config.toml
num_key_value_heads = 2
head_dim = 64
norm = "rmsnorm"
norm_place = "pre"
qk_norm = false
beta1 = 0.93
lr_head = 0.00351
MLP neurons of a small language model. Each row is named by its layer, matrix (up: input weights; down: output weights) and neuron, and shows model dimensions 48-175. Each number is 200 + 30 x the weight over its row's rms, rounded and kept within 0 to 999.
Before each neuron's rows, "fires on" lists the tokens most often at its 100 highest values on Wikipedia text that the model never trained on.

fires on: "ar", "le", "ing", "it", "th", "is"
L6.up696,213,207,159,255,181,205,226,208,212,123,188,185,195,202,205,201,172,228,129,208,193,312,246,181,221,160,238,151,227,166,209,187,186,181,178,258,207,147,212,215,179,164,205,219,182,160,196,213,277,170,172,222,173,234,202,268,198,174,165,222,178,231,270,220,223,212,237,210,187,208,182,212,201,197,163,202,197,168,202,191,222,212,171,184,231,160,176,214,181,184,227,202,220,157,241,184,229,174,211,234,199,234,105,219,200,169,206,186,131,166,214,225,177,207,180,180,232,185,236,149,175,249,202,232,203,213,226,213
L6.down696,139,227,150,190,194,233,159,153,215,217,221,224,195,185,193,195,235,119,205,170,231,166,216,184,236,223,228,230,186,194,202,181,209,209,156,234,219,233,188,157,151,212,162,221,204,269,175,226,242,199,186,158,208,204,219,192,191,220,222,198,213,224,153,216,215,217,182,253,239,225,219,172,197,201,225,213,216,175,206,171,215,210,233,245,241,226,232,278,240,220,200,236,197,209,184,190,170,181,243,145,221,189,154,234,250,252,201,187,262,164,225,215,225,240,218,188,222,204,172,231,206,197,187,192,169,204,196,226

fires on: "n", "st", " On", "ro", "th"
L8.up108,225,236,159,213,177,243,172,206,245,214,209,205,213,185,220,225,198,162,175,158,186,263,226,198,130,236,216,204,186,242,153,180,167,198,228,199,213,168,239,225,208,254,184,225,202,172,200,160,144,187,227,189,225,224,172,197,231,153,203,170,127,193,184,235,210,238,213,186,134,216,200,176,196,206,163,193,216,170,228,148,203,192,187,174,205,171,206,197,161,160,216,159,187,182,234,195,211,159,206,208,217,166,192,197,222,204,219,178,167,180,184,193,196,160,202,177,192,222,239,192,246,161,212,206,99,217,230,174
L8.down108,179,192,223,170,182,174,222,191,192,212,208,217,166,206,209,199,205,166,218,208,250,110,212,233,158,156,190,185,193,161,158,205,225,159,190,154,169,207,199,230,225,164,260,197,238,167,205,222,181,187,198,247,187,224,154,197,195,152,204,180,211,178,203,196,202,206,291,184,150,188,239,172,250,195,213,230,220,227,224,252,192,211,195,168,188,199,233,189,209,213,130,210,138,180,202,252,170,243,226,180,193,192,221,194,207,191,213,199,176,241,244,214,245,230,207,218,207,210,235,235,156,199,219,169,167,183,186,244

fires on: "ted", "y", "ow", "ur", "ly", "on"
L3.up274,204,183,163,199,203,219,265,251,189,219,177,140,188,231,210,127,151,204,195,178,220,175,168,166,175,203,248,183,202,191,219,212,187,165,216,170,178,229,193,213,162,261,266,258,208,231,210,218,236,221,193,184,210,233,212,179,144,190,191,226,173,224,198,230,193,234,138,232,241,121,193,211,212,176,216,219,197,200,187,181,225,254,210,226,215,191,185,219,216,191,174,189,212,244,231,162,228,187,181,212,241,189,216,155,202,182,159,246,190,191,214,211,206,219,160,228,170,232,194,160,188,205,201,171,224,218,253,161
L3.down274,208,187,150,219,152,198,175,220,219,237,188,259,176,206,216,207,222,228,226,183,203,192,201,210,195,196,163,232,174,210,172,179,276,209,205,209,173,234,253,199,216,215,210,175,242,176,260,194,165,151,231,220,212,227,161,271,240,224,186,196,194,146,244,187,241,233,222,217,158,260,203,200,197,202,165,220,193,227,244,227,155,185,218,199,175,223,218,178,241,266,210,224,252,223,179,235,211,225,228,122,166,185,145,192,210,185,210,146,245,267,195,214,238,176,183,187,238,142,226,216,203,157,208,202,177,189,171,237

fires on: " in", " and", " but", " while"
L8.up578,210,179,281,201,177,233,159,148,232,206,210,109,228,189,207,225,213,187,170,226,212,144,165,207,178,183,258,148,247,185,158,210,221,224,171,189,154,150,226,148,280,252,208,175,209,163,186,181,194,172,200,248,214,227,207,202,219,139,141,197,178,150,218,205,206,216,163,121,196,212,162,198,235,230,204,169,220,214,194,208,185,217,247,187,207,235,214,167,210,167,196,187,178,194,168,192,246,172,251,215,215,221,187,206,220,217,211,200,206,230,161,178,183,159,217,206,186,161,163,195,173,204,209,178,147,250,192,223
L8.down578,149,193,225,151,192,217,224,162,215,169,251,196,266,209,203,146,203,187,210,157,214,214,165,205,202,177,198,239,177,246,191,187,231,183,188,155,170,237,254,187,222,146,195,236,194,211,225,195,211,189,230,201,175,168,174,193,194,205,233,212,203,214,182,180,201,226,232,209,180,175,269,187,203,227,196,174,147,201,227,214,206,216,144,212,210,206,225,194,256,199,166,141,172,236,239,200,169,212,191,186,224,207,217,237,223,215,177,185,153,195,242,190,198,157,232,127,170,131,204,222,254,204,199,194,206,168,252,189

fires on: "le", "ig", "it", " Har", " was", "ro"
L8.up35,202,173,225,256,193,162,148,133,200,235,166,209,211,194,173,226,188,201,193,167,182,201,210,182,175,157,271,155,193,191,175,255,247,206,180,207,173,181,211,168,232,172,209,228,186,190,155,174,194,189,150,221,209,201,208,227,187,205,186,212,181,245,190,177,203,203,177,249,155,204,226,206,230,241,209,250,179,190,244,235,187,215,195,187,199,211,221,169,188,198,159,210,275,237,202,245,125,180,225,176,192,174,158,151,189,206,235,186,200,201,178,241,222,156,217,227,190,210,162,211,180,196,196,196,212,213,213,208
L8.down35,165,195,211,221,218,228,223,201,195,260,226,199,265,173,174,199,202,200,219,196,191,220,214,182,240,214,194,191,236,202,219,221,223,185,184,237,222,262,226,207,178,171,181,178,199,248,146,210,294,132,209,232,157,212,227,137,189,171,190,195,213,180,231,152,210,249,161,210,226,221,228,193,171,200,179,113,185,196,153,215,225,203,218,221,211,234,246,197,184,231,220,178,191,192,234,216,187,195,237,195,235,199,236,221,199,219,167,216,202,128,210,221,130,296,199,168,185,159,198,213,249,208,195,202,152,195,208,187

fires on: " rem", "re", "est", " j", "r", "emb"
L8.up602,206,215,255,193,240,178,229,216,206,285,167,203,213,155,240,286,174,140,227,150,169,184,193,212,227,169,229,213,233,216,201,193,218,164,227,163,244,230,248,226,245,193,175,232,219,171,175,210,161,132,220,252,204,131,210,182,185,193,218,207,174,183,163,189,222,183,232,170,209,158,214,126,202,219,213,169,212,226,152,196,209,205,203,201,214,209,210,234,170,165,242,225,203,169,193,175,202,165,202,216,210,188,206,227,161,213,196,220,193,232,250,170,216,208,220,244,175,181,204,237,220,211,192,203,238,204,211,185
L8.down602,220,149,203,209,187,208,191,184,191,216,200,194,206,188,238,187,200,155,200,199,190,182,232,191,196,210,209,183,189,255,233,188,175,188,204,216,182,196,203,192,196,197,168,237,162,176,158,210,208,172,239,225,261,158,195,181,191,192,195,175,188,147,199,267,184,163,280,143,224,183,185,167,165,195,232,242,224,216,227,240,273,159,170,187,182,167,186,178,184,250,157,197,192,167,214,191,148,197,140,193,203,162,209,200,178,191,192,193,156,279,210,135,219,180,248,150,208,209,222,218,195,249,216,208,224,216,204,172

fires on: " M", "c", "as", "o", "att"
L8.up623,202,163,239,231,159,167,244,233,153,156,230,222,150,188,235,201,233,218,143,226,213,220,209,190,203,193,143,185,232,195,153,188,213,248,163,213,180,209,131,198,250,237,212,200,191,236,156,174,198,181,203,154,154,166,180,163,193,230,230,188,165,189,157,245,149,250,223,187,224,209,234,212,192,205,175,179,218,190,202,212,164,242,150,151,214,169,156,242,210,183,215,173,178,206,185,175,192,191,179,227,237,161,191,193,196,239,219,168,213,177,159,214,156,196,169,188,209,188,163,198,244,200,139,239,247,237,215,182
L8.down623,209,115,272,254,220,212,292,235,250,174,167,244,170,226,223,172,196,202,207,208,238,228,163,131,279,173,131,223,205,228,224,192,210,203,219,214,169,194,186,227,228,199,179,225,200,203,145,217,217,173,180,192,206,156,158,185,194,224,213,187,231,206,155,218,224,219,247,212,199,199,156,206,142,188,153,207,203,205,197,209,215,161,179,208,249,220,200,200,196,220,234,185,223,220,190,206,201,201,192,207,212,143,225,209,225,203,215,174,180,196,151,156,271,202,214,148,155,196,188,178,187,185,205,209,162,202,161,213

fires on: "t", "\"", "el", "and", "le", "or"
L6.up238,183,224,197,217,178,234,197,236,253,167,212,176,174,260,194,152,202,189,190,215,172,184,196,227,250,203,210,233,196,255,208,172,204,191,199,208,192,218,169,236,178,185,208,145,230,187,232,192,196,170,259,163,170,219,185,204,195,194,241,192,220,171,146,236,183,195,176,216,173,244,228,181,155,202,196,208,169,209,245,178,177,229,214,240,261,199,209,233,130,247,206,248,193,259,210,211,211,180,191,202,185,187,177,142,162,197,210,254,214,232,153,245,209,184,192,188,238,178,168,196,229,216,207,237,212,276,205,198
L6.down238,166,185,177,190,158,209,211,152,167,210,183,204,232,174,252,157,177,195,222,211,224,191,210,120,197,180,171,225,172,210,219,177,177,214,166,185,190,185,223,240,151,249,127,180,196,228,163,216,223,192,210,224,213,231,165,167,218,241,145,228,154,230,167,253,207,221,165,197,178,212,145,244,164,238,177,202,247,216,169,202,205,193,199,187,168,257,209,147,173,235,216,230,253,203,194,217,166,185,193,209,203,169,153,168,155,195,229,137,181,236,208,181,213,204,161,187,178,199,231,209,233,217,212,182,223,173,208,127

fires on: "t", "le", "istory", "ter"
L3.up724,164,195,181,160,185,232,218,254,207,151,191,264,211,220,143,200,235,236,184,221,189,177,179,157,202,194,221,174,223,215,205,206,188,174,203,208,188,203,185,143,208,217,243,167,225,280,139,177,214,146,206,169,213,205,200,234,149,220,197,221,201,195,175,178,158,197,187,203,225,184,168,201,180,219,203,206,191,195,184,238,182,299,183,190,195,142,201,203,197,196,128,184,191,178,200,197,165,142,191,147,199,204,227,209,208,150,233,262,204,225,186,207,209,177,182,165,213,233,150,142,216,154,221,187,168,224,164,189
L3.down724,235,179,196,210,208,192,225,219,232,185,185,201,189,155,214,172,194,118,189,143,242,242,218,241,217,229,241,203,175,168,198,206,181,183,123,147,238,143,230,270,169,178,210,177,181,221,197,226,183,202,166,176,177,179,176,210,291,228,199,167,204,197,181,251,207,288,200,216,191,217,182,180,238,166,136,248,187,193,189,207,184,155,207,186,222,225,218,219,211,256,217,236,235,217,219,166,192,185,229,235,227,164,223,161,163,167,146,124,253,201,198,197,197,208,204,223,173,158,241,164,174,252,200,198,182,128,230,172

fires on: "el", "u", "a", "ite", "se", "l"
L3.up763,221,207,168,190,217,190,176,232,219,176,249,191,175,191,196,227,236,226,206,165,198,157,194,230,195,203,165,219,222,144,255,188,203,226,216,169,176,189,137,184,200,204,192,161,239,184,158,185,197,182,147,177,199,214,175,219,171,191,199,163,193,191,163,275,183,208,196,174,162,201,187,144,256,172,196,246,183,244,190,202,238,202,237,145,231,198,191,287,190,219,183,243,270,201,227,170,199,207,224,142,183,230,211,154,219,191,179,223,268,213,233,240,240,157,209,178,214,211,184,201,179,187,205,187,207,225,210,192
L3.down763,239,174,229,224,181,217,202,167,172,131,209,168,247,230,199,231,188,147,230,220,188,192,212,201,202,175,173,186,232,213,182,207,233,167,211,176,192,185,172,181,192,220,180,208,234,172,236,209,140,209,227,175,179,158,245,232,221,217,238,176,211,169,188,250,204,123,194,175,199,197,188,190,239,208,161,162,190,228,223,244,204,197,214,210,175,197,162,178,199,229,237,236,209,195,228,252,228,198,183,273,199,199,251,153,177,148,176,173,182,236,207,197,268,170,227,165,197,209,165,220,226,216,146,143,188,182,208,225

fires on: "im", "ru", "e", "p"
L4.up263,194,194,253,207,208,234,130,211,120,194,180,215,259,208,196,198,161,239,221,194,205,218,202,182,128,185,155,191,202,137,221,194,241,200,220,159,151,226,159,209,238,221,254,137,222,195,200,175,152,210,189,203,153,227,233,180,213,202,228,228,201,212,147,196,306,229,173,206,185,235,219,227,224,247,194,211,229,200,215,184,182,173,163,209,212,209,215,191,216,181,204,222,183,200,153,214,239,174,193,189,166,185,249,171,252,211,169,201,213,222,169,197,222,293,204,209,218,161,199,221,235,217,213,258,195,159,197,227
L4.down263,270,219,206,234,189,168,256,201,171,210,190,204,262,162,168,185,221,227,230,208,199,190,203,199,164,238,234,203,185,204,155,200,182,177,153,106,234,230,276,193,144,225,201,197,225,157,191,204,223,225,211,227,184,145,167,207,220,209,206,253,245,178,157,195,159,193,189,209,198,283,156,194,190,189,166,205,225,254,223,173,204,170,233,225,190,198,180,180,167,183,218,182,191,195,203,160,198,255,181,215,177,184,149,204,139,219,220,147,191,188,238,206,200,235,239,159,173,221,269,239,199,223,177,226,205,191,194,164

fires on: "ro", "te", "es", "ed", "id", "st"
L3.up573,200,241,204,164,146,154,157,243,176,170,172,207,230,242,188,217,155,145,183,202,166,206,206,250,181,215,213,207,201,192,187,221,201,129,113,184,192,178,203,199,209,243,163,229,203,222,186,123,194,171,231,178,150,199,227,205,195,151,236,213,199,197,162,185,240,197,212,185,172,218,155,202,220,180,203,207,169,167,126,197,223,194,167,171,233,178,178,231,186,214,171,200,204,211,208,150,204,191,212,219,215,197,224,165,223,164,229,221,173,194,187,195,140,266,194,151,208,185,161,203,218,143,121,219,205,227,162,118
L3.down573,174,183,152,183,237,186,208,232,170,213,209,171,188,184,150,188,210,155,234,194,214,146,178,160,171,198,227,192,199,214,176,190,224,193,192,153,247,156,217,173,222,249,219,155,217,206,153,229,174,172,128,193,200,192,198,176,205,226,189,163,165,183,208,222,221,217,214,218,140,176,173,189,200,217,199,243,185,172,208,191,164,175,223,172,212,189,227,201,200,209,164,197,215,172,188,211,175,231,204,226,239,236,153,188,192,153,192,182,224,176,191,194,242,176,182,194,216,199,217,206,180,196,262,113,161,195,217,218